Weights of a small GPT-style language model, trained from scratch on English Wikipedia: biases.
MLP neurons of a small language model. Each row is named by its layer, matrix (up: input weights) and neuron, and shows model dimensions 16-111. Each number is 500 + 50 x the weight over its row's rms, rounded and kept within 0 to 999. Numbers have three digits each.
After each neuron's rows, "fires after" lists the tokens most often just before its 100 highest values on Wikipedia text that the model never trained on; "fires on" lists the tokens most often at its 100 highest values on Wikipedia text that the model never trained on. A number after a token or word is its count.

L10.up32:482451493578581531565491488453501509480420507471526520509555482503549501449457501507478589580463499487522520540419463521597525457525369578519511520569506569476536543464518440395526451496509406477529412444474532491556600485502502535503554526525527524464486474582522515456568477490419522511
fires after: " " 53, "2" 6
fires on: "," 28, "ar" 10, "mo" 9, " b" 5, "ra" 4, "lo" 4

L6.up382:586574511518487514480474485556456474516504427462510530447540584450511493438522466494449522408504426553555463418614476491480574509513495468447483467459432455546618458461468486415410533463482487513417480463481529449515458548525506531536536497576487508524457463547567519595536585443428526511
fires after: "-" 22, "s" 15, " ex" 7, " un" 4, "2" 4, " (" 4
fires on: "or" 23, "tor" 10, "r" 6, "d" 6, "up" 5

L6.up315:548443610487478458481411520495511423522456510507477554437362547469512436587509536550432461506443517472399566493512491642437529598546530486461522482397485456522465491472415458468423513413541601545406528537554467538523459418407490581414532585439500464478548449513564440511560453478466489611
fires after: " G" 25, "===" 14, " St" 10, ":" 7, "'" 5, "====" 4
fires on: "rum" 23, "2" 18, "go" 9, "0" 6, "é" 4

L5.up218:560466574494613443472577438452516492419491482458594454442472615546563524418501501457445583456510501437452523485468533435484506448479482544421553512506493529532491473592497455481404360540474393474471524458522459509473583545407410479504524563439526504466429413544462509549454477552562508464
fires after: " in" 32, " As" 8, " In" 6, " Han" 5, "In" 4, " Or" 4
fires on: "s" 39, "f" 10, "st" 9, "d" 8, "her" 6, " a" 5

L2.up67:581566496524504562478493425491632571565429467455474457455503355461507406423632500433442553415399531517526586406582464503552570534542538482477467430541500529558532493542518502514424329481530428514603438469466496395495444489457534527485501435609481468416450517491533425464479485506536464546
fires after: "." 42, "==" 10, "ri" 4, " Mari" 4, " Dur" 4, "-" 4
fires on: "\n" 28, "F" 11, "A" 11, "ter" 7, "B" 7

L11.up372:534465464442497526467535457487524564495507434468496420537442446424509498476485537485547465528511552453477451515480378534520449544491531361534489473474394475487484512580533531417509515453396516620486524572480488555428409563476488511496601432450457531437476464484565478448496570373549530466
fires after: " |" 81, "==" 9
fires on: " " 51, "\n" 25, "History" 4

L11.up343:504562544526565494396485485542555409519460501449520484500405404559549477545375439477494480513459466447503466536521488467571575568562444460456525518484478493403497468555471520448498400555529562549522470493498444521479603399497514425455655402451410541550523504512511493483547518564526486502
fires after: "2" 94
fires on: "0" 94

L5.up285:516524457587468465340455441530462533466534424463534560481524461376528548460413486572470571393544514605519521516593411565462587410512549520499500451361417512469476493475491558456444563399511475552543520542597528525446550454565380498476587517514477367472445502578474441501513505476499464541
fires after: ";" 20, "5" 13, "4" 10, "2" 9, "7" 7
fires on: "–" 68, " —" 21, ":" 5

L2.up311:591500508428498487418475497477599589573507468471479440474501391602529494539499495452442550444382503535480590533438403526485432495539518534548470536420521578564569530529457422560536496438552523470517541533512505527491612493494499488431522476475493465400476505537533430451495490487522610558
fires after: "9" 24, "1" 22, "2" 14, "-" 9
fires on: "5" 33, "6" 19, "0" 10, " II" 9, " Virginia" 8, " Georgia" 5

L2.up219:558463491533472529481431472585535504491524482452617561456486512583524545528509470557460537506450384548550586505524503470524531471582490384448556432486358521481518448467509475530556486387495443487447532562523541451521414506475524430451517492507530353478512501509452527522551499431455565462
fires after: " G" 37, "ed" 7, " the" 5, " Mer" 4, "lic" 4
fires on: "it" 45, "P" 30, " system" 11, " Federation" 7, "rum" 4

L6.up326:588433579471512584474404509518447580509546524481436502423472584537509477486456444457483547429443511489490514534548533526486526505550422541494515508425531472476523443553551481517487453478510557580475492405481455612475587415591501533462545571545536423549503514569535500510463496597539579503
fires after: " E" 17, " I" 17, "I" 12, " Ro" 7, " Ha" 7
fires on: "th" 18, "b" 10, "'" 9, "p" 8, "m" 6, "k" 6